Weights of a small transformer language model.
Size: 20 layers, width 224, 7 heads of 32, MLP 576 SwiGLU, vocabulary 4096, 13.6M parameters.
Architecture: RMSNorm before each block, rotary positions, no biases in attention or MLP, untied embeddings.
Training: a variant of Muon for these matrices, 12040 steps.
MLP neurons of a small language model. Each row is named by its layer, matrix (gate and up: input weights) and neuron, and shows model dimensions 32-127. Each number is 200 + 40 x the weight over its row's rms, rounded and kept within 0 to 999. A neuron's up and down rows have the sign that makes its largest values positive.
After each neuron's rows, "fires after" lists the tokens most often just before its 100 highest values on Wikipedia text that the model never trained on. A number after a token or word is its count.

L5.gate476,113,221,233,141,203,233,260,202,195,163,227,219,226,176,238,243,230,256,282,212,192,211,219,243,200,222,200,163,200,264,152,183,166,261,255,209,278,238,252,213,143,203,248,165,196,195,207,215,244,203,177,151,180,260,268,181,246,205,244,241,196,198,208,233,195,260,169,254,163,136,105,201,239,164,254,151,212,220,189,205,118,203,170,195,233,179,240,138,190,177,153,214,221,141,216,221
L5.up476,214,282,258,286,266,182,216,259,178,211,149,223,181,198,191,169,131,144,234,185,219,275,274,193,235,139,234,252,217,177,126,185,237,154,252,200,220,185,220,306,221,224,191,254,193,196,202,153,250,202,180,256,242,229,146,169,302,234,259,182,108,233,182,150,194,191,195,229,201,177,171,121,177,214,245,245,210,188,170,218,206,154,243,235,187,208,224,220,226,277,227,197,210,214,151,207
fires after: " Bl" 19, " L" 14, " B" 13, " Br" 6, " H" 6

L5.gate200,143,195,206,169,273,286,272,156,202,165,179,217,204,189,139,225,176,109,154,126,183,172,149,191,217,231,253,126,191,142,190,247,187,256,186,152,203,229,138,222,138,207,199,263,182,241,204,209,196,264,147,259,148,189,171,195,154,209,200,232,231,174,162,197,194,171,219,247,189,118,281,151,287,201,188,169,173,194,220,160,176,218,203,196,189,225,194,235,134,248,171,237,177,245,217,167
L5.up200,163,242,224,239,152,236,220,227,142,279,241,213,123,197,253,268,170,214,205,201,192,174,160,158,257,243,240,157,211,223,140,190,174,245,184,187,211,221,221,84,184,186,243,154,189,155,218,120,198,245,197,219,154,237,152,214,166,180,211,209,229,140,182,160,184,184,209,186,250,185,178,208,203,130,145,195,180,160,130,220,231,228,212,218,239,207,232,138,208,230,235,223,198,143,187,230
fires after: " F" 28, " s" 16, " B" 14, " f" 6, "B" 6, "S" 6

L4.gate103,217,202,232,218,216,207,226,178,185,134,307,157,255,185,206,197,198,167,171,240,123,222,156,213,205,247,216,207,200,251,226,158,192,199,254,187,114,241,230,146,185,212,207,150,188,146,116,170,229,200,276,188,138,252,179,163,188,133,170,212,177,196,199,191,199,196,146,118,204,143,229,213,179,168,202,151,238,214,122,202,163,232,149,237,195,269,178,203,183,249,245,206,210,214,207,233
L4.up103,136,216,241,242,254,185,226,171,203,139,269,159,194,175,210,98,199,217,207,208,69,196,169,198,234,164,187,221,190,194,259,150,194,198,264,173,190,221,261,163,200,218,168,143,179,215,161,217,207,189,259,177,240,213,206,130,189,137,208,158,198,268,235,143,245,163,201,156,206,162,211,186,195,174,172,227,248,145,145,214,220,234,197,204,225,204,215,196,183,199,225,264,234,197,192,227
fires after: "." 47, "1" 22, "5" 6, "0" 4

L16.gate522,160,205,161,109,191,180,221,233,177,97,193,237,198,239,150,210,246,224,280,203,220,211,215,281,184,150,183,144,200,149,204,197,249,90,169,145,154,195,262,170,184,215,230,128,237,220,213,274,101,193,189,176,203,197,162,194,202,228,181,136,220,236,223,217,154,190,169,176,160,222,197,249,190,193,196,215,286,240,192,225,201,155,191,138,188,88,200,256,157,206,138,219,246,168,216,212
L16.up522,235,189,220,135,207,163,147,233,150,189,263,236,245,188,131,261,181,163,211,151,245,215,180,312,112,191,189,229,282,202,185,199,157,219,183,191,121,157,266,205,198,214,261,230,182,149,236,234,188,187,169,206,229,204,243,189,163,239,271,240,156,230,235,198,202,236,245,228,211,202,176,191,187,259,193,196,269,219,238,214,237,254,223,149,255,81,155,286,230,194,131,259,179,201,178,208
fires after: " " 66, " (" 17, "1" 16

L3.gate118,117,180,138,193,181,168,253,152,124,169,145,155,278,185,154,220,127,255,218,127,207,145,196,222,199,150,179,202,193,255,117,223,191,254,228,193,199,178,257,214,217,191,224,233,210,255,224,252,204,239,185,179,241,285,229,156,203,174,207,268,207,166,158,215,169,210,185,129,214,186,204,291,190,197,151,204,145,203,213,169,188,205,244,232,269,190,213,217,300,172,162,149,222,251,148,159
L3.up118,230,187,237,196,181,197,240,269,118,179,127,222,196,231,86,131,160,186,195,169,118,79,217,192,163,172,193,186,195,175,172,227,179,136,227,174,186,164,156,179,178,252,243,253,206,193,183,278,155,227,202,261,195,128,174,226,270,174,207,302,188,218,182,166,174,192,186,220,209,203,185,160,248,189,152,139,229,250,203,144,265,238,193,155,199,192,244,231,220,231,147,251,251,230,228,197
fires after: "0" 98

L2.gate277,103,228,119,226,210,137,155,213,100,175,136,189,247,170,150,256,170,197,264,248,201,203,176,228,184,210,211,153,172,231,184,234,265,254,173,156,267,220,39,224,239,184,209,199,276,197,228,228,211,208,232,191,158,258,226,151,244,222,202,166,176,194,260,226,182,171,209,197,250,273,217,223,207,205,209,225,196,253,247,259,203,225,173,218,215,244,257,204,159,245,193,253,266,192,158,237
L2.up277,138,269,135,166,186,135,160,170,166,200,166,157,148,142,194,203,228,218,207,200,189,181,186,195,262,227,209,151,180,255,207,266,226,199,216,145,231,243,130,209,209,244,190,215,230,232,209,162,179,210,157,203,193,217,220,129,266,175,242,194,227,202,147,224,170,195,213,200,225,221,212,235,186,134,206,241,227,286,244,280,180,212,152,224,165,232,238,207,205,185,208,187,280,205,173,202
fires after: "9" 41, " " 29, " (" 10, "8" 5

L7.gate245,111,148,262,341,262,183,262,158,203,172,184,228,194,152,216,243,224,194,230,194,155,174,204,199,238,233,206,235,152,244,267,220,182,206,188,181,202,245,217,189,210,172,179,232,117,186,164,159,224,185,154,137,293,182,218,214,283,262,188,174,202,199,264,219,130,201,178,199,234,173,144,216,245,164,116,258,237,178,252,221,235,220,215,161,124,143,211,174,175,120,226,227,208,172,168,223
L7.up245,135,181,113,275,237,218,187,205,191,176,179,162,181,152,206,174,182,173,233,240,212,162,181,200,140,194,326,223,109,238,222,213,206,210,216,254,223,153,221,279,192,229,227,225,196,250,176,122,194,196,190,241,217,156,153,238,189,175,142,236,234,166,137,239,137,159,227,213,162,181,169,183,228,260,183,190,231,265,211,240,311,191,243,164,242,211,222,169,178,108,196,174,164,211,179,264
fires after: " C" 14, " |\n" 13, "C" 7, "S" 7, " B" 5, " N" 5

L4.gate447,217,219,225,195,254,169,212,177,203,180,155,248,234,240,202,115,170,238,255,262,112,177,188,201,167,151,210,187,150,227,244,199,235,183,197,178,169,171,224,220,228,227,222,174,242,283,248,187,151,114,210,147,218,258,243,221,244,177,161,281,225,190,178,204,242,208,218,203,140,219,127,239,228,117,185,248,179,170,179,165,229,201,184,174,167,154,176,196,155,264,216,176,238,227,113,226
L4.up447,150,207,227,203,201,172,241,206,220,186,189,193,193,209,170,216,150,225,251,215,148,176,186,216,134,143,188,140,203,241,270,212,239,160,191,219,178,232,183,239,237,233,191,175,241,240,200,177,190,244,218,290,201,289,234,210,189,216,218,284,197,215,174,247,253,242,152,114,217,207,177,292,187,159,158,198,162,156,214,221,270,134,250,198,209,154,252,156,173,198,226,251,206,208,143,246
fires after: "0" 98

L10.gate275,179,201,260,209,238,175,180,283,195,232,198,247,221,181,193,144,185,174,147,149,136,153,169,249,274,255,187,115,242,236,205,220,276,218,152,196,202,150,178,119,196,219,198,120,130,234,157,246,188,285,123,187,191,193,166,217,210,191,215,207,137,194,175,199,182,120,235,189,181,169,175,171,167,209,219,198,133,205,220,158,174,187,254,188,237,195,159,199,273,171,259,209,166,155,182,183
L10.up275,259,222,216,214,255,199,157,124,176,153,286,199,248,240,278,175,240,194,268,199,214,239,265,168,141,176,200,222,231,160,223,207,239,202,189,98,206,93,168,190,177,233,144,193,241,229,211,179,279,161,210,237,186,289,190,313,178,169,222,192,218,134,185,203,154,173,260,188,237,214,178,164,183,232,165,191,115,148,220,221,208,196,216,183,222,227,216,248,248,226,195,256,190,182,186,222
fires after: "." 21, "8" 10, "6" 8, "3" 7, "0" 7, "7" 7

L2.gate141,140,213,197,153,178,160,251,165,223,158,199,189,221,261,255,242,238,128,162,167,240,220,209,257,236,155,244,243,251,190,206,161,153,264,206,222,189,203,192,200,231,135,132,278,173,262,249,147,195,220,204,173,186,210,204,209,207,126,175,209,204,230,229,226,157,156,199,196,216,142,266,166,174,136,176,170,215,155,252,142,147,195,268,211,184,186,141,180,147,119,252,122,176,173,177,286
L2.up141,134,225,178,173,220,214,235,167,283,228,168,213,261,249,210,212,212,156,189,194,176,246,207,282,234,157,198,206,221,196,200,220,206,244,192,221,196,181,232,192,146,138,166,250,209,272,208,204,286,276,226,131,186,158,279,195,190,174,220,233,206,200,192,189,228,160,192,256,166,167,229,150,232,203,143,205,175,207,148,150,164,256,187,222,150,198,228,191,167,223,217,204,212,185,224,226
fires after: ".\n\n" 68, "\n\n" 9, " |\n\n" 9, ").\n\n" 5

L5.gate249,268,183,235,175,159,216,151,218,220,257,166,229,165,242,241,198,245,199,192,224,136,157,229,208,257,231,233,244,202,178,256,132,257,281,126,268,137,183,151,303,196,215,254,210,250,218,196,162,252,230,166,206,157,182,251,234,210,156,192,237,192,190,194,209,211,263,188,215,237,287,189,222,262,227,217,202,95,197,174,160,196,239,199,219,233,190,185,205,195,237,260,186,140,220,217,203
L5.up249,193,172,259,142,220,137,273,233,218,240,181,214,208,183,184,219,226,233,254,190,193,163,252,149,316,244,165,179,235,187,149,170,300,169,124,271,182,170,245,200,216,210,189,111,210,142,147,229,194,184,233,182,301,168,192,217,169,233,246,258,251,181,231,223,216,145,271,150,218,179,176,251,176,248,206,185,215,259,222,193,247,311,233,237,153,223,163,199,113,186,233,170,221,182,214,111
fires after: "\n" 45, ")\n" 9, "ros" 4, "6" 4, "1" 4

L3.gate284,117,93,217,124,191,136,205,195,229,242,203,236,250,162,223,168,196,228,158,152,232,190,218,222,206,153,228,168,212,179,172,144,169,134,294,131,122,152,260,172,164,262,266,167,191,212,185,179,211,202,231,202,156,193,227,180,204,165,179,200,220,224,150,214,170,306,234,181,185,208,178,226,208,162,215,209,167,312,189,247,197,229,221,187,185,203,288,176,274,192,184,163,173,274,181,207
L3.up284,155,151,170,136,246,175,163,228,150,178,203,259,245,181,214,163,179,223,174,167,194,164,200,156,203,139,247,163,202,205,227,274,227,158,243,149,215,241,294,213,164,222,257,178,201,213,184,209,232,234,187,230,152,221,200,163,212,183,206,203,234,190,218,309,213,242,202,181,208,229,171,193,203,260,187,90,175,277,211,227,206,278,243,157,175,241,159,153,272,230,175,177,220,275,205,233
fires after: " the" 17, "9" 15, "0" 14, "-" 8

L7.gate76,254,205,214,226,205,132,171,207,200,239,196,166,186,196,268,229,258,165,293,278,167,151,194,234,147,173,232,254,177,232,243,175,171,246,181,212,229,246,182,198,208,204,181,212,157,175,279,223,254,188,205,200,226,179,192,205,173,213,218,278,161,174,230,219,217,187,222,187,174,235,223,235,252,179,147,186,154,210,164,200,182,170,181,181,234,168,172,213,280,204,206,170,197,116,191,214
L7.up76,194,225,264,237,192,148,177,167,228,220,213,190,201,152,196,232,152,200,175,209,192,217,322,229,241,215,192,209,217,219,150,178,293,223,252,222,226,231,182,154,182,237,197,166,209,254,238,192,174,188,211,226,209,224,204,143,175,201,193,237,198,185,198,179,231,212,209,241,175,156,173,156,187,231,233,209,177,255,193,178,233,161,227,169,307,267,184,191,241,173,164,214,186,232,147,214
fires after: " F" 23, " He" 9, " H" 6, "ir" 4, " B" 4, " Sh" 4

L4.gate465,140,222,256,229,121,206,147,214,228,240,167,184,197,198,187,244,148,247,143,142,238,218,224,205,272,201,184,270,192,248,223,144,258,260,253,232,201,156,216,189,234,232,217,221,175,244,211,197,114,260,190,188,207,191,170,197,211,174,154,198,213,281,203,245,206,204,194,274,188,146,258,154,130,228,185,252,170,206,220,170,227,198,181,240,161,239,156,233,188,243,206,239,234,286,232,269
L4.up465,245,236,184,213,164,174,151,199,263,240,205,210,257,247,256,220,198,245,230,132,183,215,227,207,230,121,171,264,227,256,256,172,253,255,217,184,190,158,216,268,214,194,260,174,173,200,193,165,179,301,108,188,221,158,203,115,242,196,172,271,243,286,234,170,248,235,157,232,180,227,275,167,166,197,178,193,196,269,202,235,221,207,211,225,194,236,217,208,212,240,193,211,185,219,242,226
fires after: ".\n\n" 29, "\n\n" 22, " |\n\n" 14, "==\n\n" 6, "==\n" 6, " Out" 5

L2.gate444,190,300,241,153,219,242,220,254,158,142,212,189,235,132,153,277,160,187,157,183,139,156,126,225,273,171,141,250,254,237,252,262,237,219,223,183,228,143,178,248,217,237,171,135,172,193,251,200,210,159,184,144,209,256,225,172,170,217,247,205,153,168,185,210,168,125,210,224,214,152,225,201,156,227,202,209,148,275,134,199,112,170,123,251,275,150,219,275,172,168,161,205,215,208,191,246
L2.up444,202,176,117,173,230,159,130,235,182,228,285,229,130,178,299,249,215,229,172,224,172,158,177,109,164,155,158,195,176,150,188,267,219,155,128,215,244,242,216,257,200,243,191,225,232,156,204,162,214,169,265,181,191,228,183,220,154,211,210,179,167,122,149,209,187,192,204,168,233,233,244,193,149,173,239,213,177,181,230,197,212,199,165,258,224,183,290,246,245,253,179,233,221,239,234,236
fires after: "1" 40, "9" 8, "8" 6

L3.gate40,194,257,218,160,232,203,167,173,156,190,200,281,194,152,190,236,178,239,205,220,195,196,302,163,239,258,188,218,242,216,254,267,177,157,142,166,168,211,198,165,206,192,282,237,215,219,154,233,228,168,216,199,178,195,221,171,229,164,173,231,210,132,202,226,283,190,241,159,182,206,236,214,283,201,188,177,170,235,147,235,195,315,171,217,266,190,149,204,252,147,169,102,165,260,132,199
L3.up40,198,226,233,215,195,159,168,229,165,196,177,230,247,138,232,149,216,204,228,142,195,261,184,179,201,182,181,188,82,154,229,146,219,139,208,135,249,201,209,96,177,249,172,201,176,175,266,248,202,198,175,224,263,159,183,225,211,226,223,249,213,166,247,158,282,235,125,169,168,223,118,248,221,172,177,217,229,228,128,227,217,148,264,173,247,206,230,162,155,194,249,231,234,195,189,215
fires after: "9" 87, "0" 5

L3.gate532,228,257,230,176,172,220,173,227,106,258,168,250,197,223,157,226,205,202,196,214,203,162,219,178,200,157,221,203,163,173,204,128,188,223,177,177,158,127,235,246,189,269,236,155,235,194,232,235,197,148,252,183,238,237,257,197,193,251,203,144,267,250,248,156,239,181,225,228,188,259,256,254,201,215,198,249,221,168,137,216,198,201,227,97,117,180,202,223,295,127,196,245,235,235,162,235
L3.up532,245,208,156,271,165,191,280,146,182,120,192,246,236,211,225,175,203,214,211,266,185,233,142,230,191,218,198,197,203,128,209,236,245,193,214,122,97,257,166,181,211,184,257,168,217,137,137,128,179,204,215,306,206,175,185,209,227,212,213,163,239,296,198,215,134,249,142,189,200,251,147,266,233,143,298,188,214,227,131,132,162,184,200,241,144,157,150,189,213,193,200,170,209,209,157,190
fires after: "0" 62, " the" 5, "9" 5

L5.gate176,137,175,215,170,280,146,229,156,197,190,220,244,144,130,164,325,176,175,246,208,128,235,199,188,193,204,164,218,164,208,149,247,204,125,223,241,163,172,228,245,213,173,244,216,255,168,150,161,209,234,181,188,203,184,168,113,140,273,233,221,230,194,193,117,193,145,233,203,186,208,174,204,224,239,207,193,216,187,239,190,225,186,174,94,166,245,162,235,140,214,215,192,238,220,191,242
L5.up176,168,216,258,207,178,149,200,91,248,187,288,173,181,222,168,230,138,192,167,235,144,142,244,198,216,235,173,183,166,213,244,195,239,209,200,169,225,145,205,191,156,137,217,281,177,144,171,148,152,236,237,133,243,210,185,74,132,207,180,178,207,183,285,161,185,134,257,235,163,191,202,218,205,187,223,260,289,161,238,280,190,149,242,206,131,190,190,180,156,242,149,207,248,136,188,187
fires after: " G" 21, " N" 19, " th" 13, " Th" 4, " n" 4

L16.gate348,184,205,139,206,146,123,210,185,161,150,232,211,200,206,167,278,250,167,279,206,132,153,156,187,179,250,208,253,205,228,221,337,217,184,249,162,194,224,125,200,206,196,214,239,188,225,229,205,193,209,245,109,200,193,184,112,239,179,252,180,212,248,177,227,191,216,232,104,206,116,193,162,184,167,201,185,181,192,153,194,194,295,185,281,282,207,232,195,249,98,196,219,204,204,134,193
L16.up348,210,196,185,198,222,200,178,214,137,246,199,172,168,155,83,219,255,203,212,240,136,203,164,180,212,183,213,192,235,228,147,269,229,269,138,187,236,232,157,200,173,183,224,271,242,217,137,222,221,224,241,201,123,248,170,322,189,198,220,235,247,247,158,269,152,234,261,166,162,213,184,202,182,223,197,208,163,185,182,162,218,258,205,254,161,223,200,239,287,169,172,228,180,171,169,262
fires after: "0" 33, "1" 9, "2" 8, "9" 8, "8" 6, "3" 5

L8.gate166,168,161,192,245,262,72,233,197,222,177,249,281,177,128,243,254,159,217,140,205,184,209,229,98,168,157,246,226,205,286,185,165,201,222,205,175,177,226,276,225,195,134,187,188,211,216,226,190,161,215,173,165,198,235,214,160,179,268,253,146,141,181,189,267,252,145,225,181,209,218,190,236,214,296,226,211,253,225,312,224,218,212,242,197,124,184,205,240,169,214,171,155,250,185,164,273
L8.up166,125,224,190,303,270,179,308,174,174,194,217,216,255,189,167,266,204,253,221,176,270,184,160,177,113,262,258,148,226,212,183,191,179,224,286,218,206,194,243,195,211,198,260,223,220,170,191,198,250,202,132,227,218,273,206,205,174,222,193,184,207,211,283,329,207,223,188,201,190,244,250,200,205,227,218,212,212,162,223,204,161,171,185,219,195,208,222,232,177,152,211,227,147,252,206,207
fires after: " C" 35, " U" 12, "C" 5, " G" 4, "O" 4

L12.gate237,245,204,138,189,222,209,173,174,235,190,180,112,203,224,178,254,238,150,212,178,226,164,199,182,233,192,212,199,282,257,243,261,263,184,262,171,155,189,209,199,193,204,229,191,198,238,285,176,174,173,225,182,183,214,244,212,183,196,163,188,183,174,170,140,251,155,239,197,237,227,229,192,205,216,180,164,205,168,190,304,218,155,182,272,255,125,180,186,254,173,206,207,235,249,293,89
L12.up237,227,189,189,193,232,207,172,168,191,182,249,140,176,193,129,239,182,186,225,261,189,194,183,223,241,168,161,202,269,164,156,232,171,184,282,181,127,133,154,217,176,162,239,203,149,197,224,155,204,210,229,215,161,122,240,211,105,222,211,165,125,245,197,234,176,129,203,141,163,223,201,237,216,242,154,224,247,182,241,232,232,184,223,236,266,165,120,227,184,169,174,171,215,210,209,220
fires after: "2" 49, "1" 30, " c" 6

L8.gate121,143,171,272,231,122,235,240,141,192,144,195,170,150,162,200,250,224,241,240,198,249,182,253,184,134,247,218,161,229,247,251,161,151,186,191,165,151,141,166,259,233,190,221,197,180,238,252,202,180,161,209,207,280,177,261,176,97,211,258,212,180,165,204,182,181,226,180,192,232,209,280,223,149,237,208,166,227,206,221,315,162,202,198,234,162,157,209,176,219,124,179,106,187,158,243,215
L8.up121,175,140,152,215,82,270,155,195,214,191,208,159,176,198,242,243,120,186,184,208,309,170,291,110,147,198,194,225,175,219,257,241,203,194,263,214,215,160,245,157,200,162,168,249,230,177,199,177,152,201,230,210,256,285,162,180,226,221,107,196,154,159,160,213,100,194,158,127,240,205,238,224,222,207,144,197,237,206,159,208,189,187,175,213,286,188,255,211,240,122,229,191,275,131,200,175
fires after: "\"\n" 11, "\n" 10, "." 10, ".\n" 7, ".\n\n" 7, ")\n" 5

L7.gate22,212,262,192,152,173,187,142,86,160,193,242,166,180,205,245,220,177,231,190,230,247,167,175,175,271,246,198,158,188,198,192,217,266,194,167,154,218,266,227,238,199,177,156,198,206,153,212,183,155,246,200,198,184,148,134,138,247,252,219,217,230,251,114,146,205,112,151,264,181,233,225,209,229,219,215,211,209,194,250,197,220,183,190,232,227,213,174,178,194,168,258,195,194,246,235,164
L7.up22,203,247,214,216,205,237,190,180,182,143,134,295,194,201,220,291,224,271,147,280,251,254,236,228,228,218,171,112,174,186,159,268,176,248,208,196,163,205,229,228,207,191,181,239,200,98,195,206,234,168,210,180,239,213,268,256,195,224,141,210,223,232,198,191,202,178,141,153,176,237,204,173,237,235,235,189,263,247,163,213,249,111,139,223,302,154,146,197,201,232,117,200,239,229,141,275
fires after: " E" 16, " c" 11, " d" 10, " O" 8, " al" 6, " e" 5

L7.gate177,218,220,208,177,227,220,229,202,250,241,247,180,121,248,167,189,209,256,166,178,212,229,179,232,132,169,286,217,227,141,224,232,171,248,243,178,165,200,262,177,153,195,171,241,129,174,194,229,278,273,224,262,154,177,241,151,193,145,165,233,178,161,169,152,198,232,154,234,232,187,293,148,223,214,181,145,207,137,212,223,206,190,171,201,240,239,134,184,191,172,203,266,211,167,144,272
L7.up177,214,269,189,194,227,223,192,266,174,203,164,230,221,214,212,242,184,229,148,239,153,185,149,220,169,274,154,276,261,196,201,197,146,207,206,169,198,202,188,197,158,204,195,178,181,223,216,195,234,212,152,177,162,139,154,256,199,223,229,173,190,182,172,268,162,203,140,270,288,212,219,254,235,191,185,189,145,168,209,151,202,157,180,257,193,245,230,266,220,212,137,264,122,192,187,221
fires after: " T" 13, " f" 11, " Sh" 11, " F" 9, "ues" 7

L8.gate468,148,142,194,149,186,224,197,200,215,124,170,126,269,149,230,184,273,188,232,184,160,186,210,235,210,225,124,166,229,209,244,155,207,237,212,152,169,261,196,174,154,122,236,205,169,245,227,183,159,153,158,188,184,152,216,117,214,209,145,145,188,129,97,203,209,134,231,163,180,217,283,204,185,174,173,208,194,129,202,207,142,152,101,220,154,175,236,195,143,324,267,206,186,200,196,180
L8.up468,206,235,156,240,193,136,171,200,245,138,185,159,244,229,286,231,297,189,181,231,184,184,232,242,205,216,277,282,195,273,199,172,203,214,215,250,208,141,243,204,229,145,238,237,228,165,181,164,77,157,217,240,202,228,227,201,197,256,165,90,252,157,128,209,124,262,199,188,235,200,162,167,222,281,124,194,266,214,173,154,175,191,157,231,213,193,217,217,290,252,213,199,197,199,182,253
fires after: "." 29, ".\n\n" 8, "W" 5, "B" 4, " K" 4, " F" 4

L2.gate423,229,224,227,235,175,234,266,132,79,237,188,217,211,182,185,203,177,194,178,187,255,205,151,164,285,211,205,189,194,244,187,206,232,220,169,204,127,211,163,250,204,239,245,205,151,214,217,237,178,157,205,139,152,175,171,151,166,196,127,213,209,208,238,216,243,140,178,174,226,249,262,184,265,228,187,222,177,227,169,288,74,256,211,183,232,176,195,218,223,197,196,227,230,217,204,171
L2.up423,183,230,289,193,142,204,197,228,183,202,189,163,212,217,219,245,202,181,119,153,210,240,131,172,201,215,122,179,204,179,203,205,252,152,195,194,180,214,193,238,172,246,158,262,224,179,184,217,152,169,171,186,218,196,189,96,241,210,161,238,237,155,233,221,138,205,221,197,238,241,201,225,237,246,182,178,167,111,215,226,73,209,199,220,255,216,220,147,251,145,230,181,208,159,207,220
fires after: "6" 14, "4" 12, "5" 10, "8" 10, "9" 10

L16.gate29,165,125,196,212,209,242,233,113,162,239,228,144,135,180,140,195,182,127,208,196,134,256,168,203,280,156,250,103,264,161,241,191,217,133,175,208,221,194,176,203,195,160,216,123,199,237,193,243,183,199,293,194,169,236,121,249,179,161,226,228,173,185,246,204,213,181,289,222,201,165,241,113,189,187,152,190,199,210,179,163,202,233,226,223,200,154,166,166,166,241,142,171,153,155,183,215
L16.up29,221,263,186,219,206,147,180,177,168,182,210,264,188,204,201,112,152,187,213,128,174,236,188,161,216,169,264,146,205,196,211,153,275,201,215,203,182,190,217,163,170,223,226,167,148,229,272,168,250,192,222,160,260,174,253,175,238,190,264,141,205,163,284,111,232,246,293,203,195,108,172,113,220,179,131,196,251,194,225,225,238,230,240,222,179,202,204,181,167,254,173,183,232,155,214,249
fires after: "," 26, "°" 12, ":" 7, "9" 7, " −" 6, "′" 6

L4.gate362,173,144,236,184,132,173,224,221,221,164,199,200,219,225,181,197,243,231,226,148,191,169,191,104,230,155,267,166,259,144,238,161,179,213,280,225,229,171,205,214,170,196,199,177,190,213,179,216,153,217,160,240,161,215,154,166,205,178,221,234,264,205,231,253,246,258,264,174,141,201,247,175,156,226,270,153,191,183,185,218,167,201,185,196,217,122,235,198,294,188,189,236,207,263,207,157
L4.up362,151,199,230,230,200,245,187,197,215,228,255,175,196,181,193,119,224,220,201,151,203,242,183,148,218,205,212,199,111,195,179,204,257,192,170,212,238,202,174,181,223,244,155,115,210,161,130,179,203,231,213,225,178,223,172,203,107,247,247,203,228,214,193,191,146,220,236,185,204,195,224,188,259,199,249,164,206,229,202,203,206,176,163,243,158,176,228,168,192,173,263,224,184,159,226,175
fires after: "\n" 22, ")\n" 20, "\"\n" 10

L4.gate534,196,240,284,207,144,198,170,173,240,282,181,177,188,156,212,181,164,184,233,154,210,204,218,233,166,55,261,239,223,268,178,290,169,212,161,222,227,211,199,281,190,212,189,177,183,196,201,117,110,247,154,182,199,218,284,205,219,197,236,239,226,157,240,262,162,194,216,221,198,218,248,124,224,198,228,205,104,223,202,180,212,199,235,213,222,166,136,240,273,213,295,106,173,265,230,222
L4.up534,212,238,265,168,195,219,174,151,244,275,136,163,176,149,161,143,157,205,245,133,245,189,200,214,206,136,259,230,236,260,198,239,243,197,196,269,228,187,173,271,243,154,244,232,205,208,169,176,144,261,216,143,200,192,213,203,249,223,223,262,234,180,190,301,167,206,260,244,203,211,179,155,238,189,204,202,143,208,207,218,247,192,204,240,241,206,148,214,257,224,288,112,168,249,206,276
fires after: ".\n\n" 25, "\n\n" 20, " |\n\n" 11, " Final" 10, "==\n\n" 7, "at" 5

L15.gate512,244,188,226,121,214,222,186,176,276,204,174,215,206,149,219,191,244,282,173,258,207,253,204,216,152,160,198,159,281,159,210,132,208,249,215,175,168,238,261,260,171,211,233,175,281,208,201,236,146,224,215,215,210,262,250,201,173,260,172,92,258,189,171,200,219,147,212,223,171,195,223,231,229,196,227,196,227,197,252,270,238,172,178,225,202,204,265,132,202,141,175,219,176,186,165,220
L15.up512,216,141,170,259,153,133,191,230,261,230,221,187,323,214,205,113,198,231,176,246,181,269,203,210,187,235,165,180,143,216,226,219,283,166,178,169,216,246,174,156,194,171,269,183,264,203,245,188,200,215,212,227,220,170,249,182,122,198,208,149,182,196,262,205,199,212,227,155,258,223,256,171,194,236,203,181,198,205,143,178,230,153,226,272,198,161,253,174,321,175,222,213,191,233,241,182
fires after: "4" 13, "8" 12, "0" 12, "9" 11, "3" 9

L5.gate389,218,196,199,213,208,201,121,207,181,172,220,219,235,168,251,197,312,278,214,192,183,191,259,141,238,214,191,189,212,175,319,206,199,254,103,161,163,235,185,283,207,232,193,190,231,189,269,204,194,199,218,196,172,247,232,234,183,143,235,259,230,159,106,181,211,203,172,217,180,205,227,216,110,198,229,164,158,244,169,191,194,185,157,157,204,185,208,231,217,230,242,204,193,237,214,171
L5.up389,171,118,237,172,128,301,192,200,257,203,202,234,250,156,194,178,256,235,188,128,228,224,267,116,204,195,223,189,194,198,322,238,165,217,130,268,261,227,212,225,240,179,232,185,258,228,205,230,249,265,256,249,201,145,220,235,197,156,220,167,151,222,158,193,140,181,200,140,212,267,215,233,143,217,241,89,215,175,220,216,195,211,182,226,165,184,182,276,205,297,270,178,236,203,242,230
fires after: "\n" 15, "\"\n" 11, ".\n" 11, ")\n" 9, "==\n" 6, " Stud" 6

L3.gate83,180,149,176,131,180,218,242,150,160,171,209,205,194,178,247,216,214,260,195,217,223,200,252,186,301,188,158,191,236,154,270,232,138,145,218,164,238,175,158,193,233,218,163,129,161,218,213,250,102,202,211,247,166,228,263,181,205,197,288,187,223,158,194,203,190,199,218,182,176,231,214,298,169,206,243,201,230,293,199,221,130,165,181,185,230,258,169,215,139,176,193,161,227,173,157,200
L3.up83,209,186,149,159,265,229,214,176,156,188,227,236,192,165,220,189,202,223,235,236,250,198,205,182,217,164,142,195,219,162,213,250,187,126,133,195,209,223,144,158,264,210,186,197,259,271,170,205,215,270,253,247,154,210,253,121,221,231,171,187,218,203,216,219,178,236,162,134,234,244,199,251,168,258,255,164,148,267,242,206,117,202,146,177,246,205,188,264,166,116,216,212,276,166,200,170
fires after: ".\n\n" 21, " \"" 9, "\n\n" 7, "\n" 6, " (" 6, "==\n" 5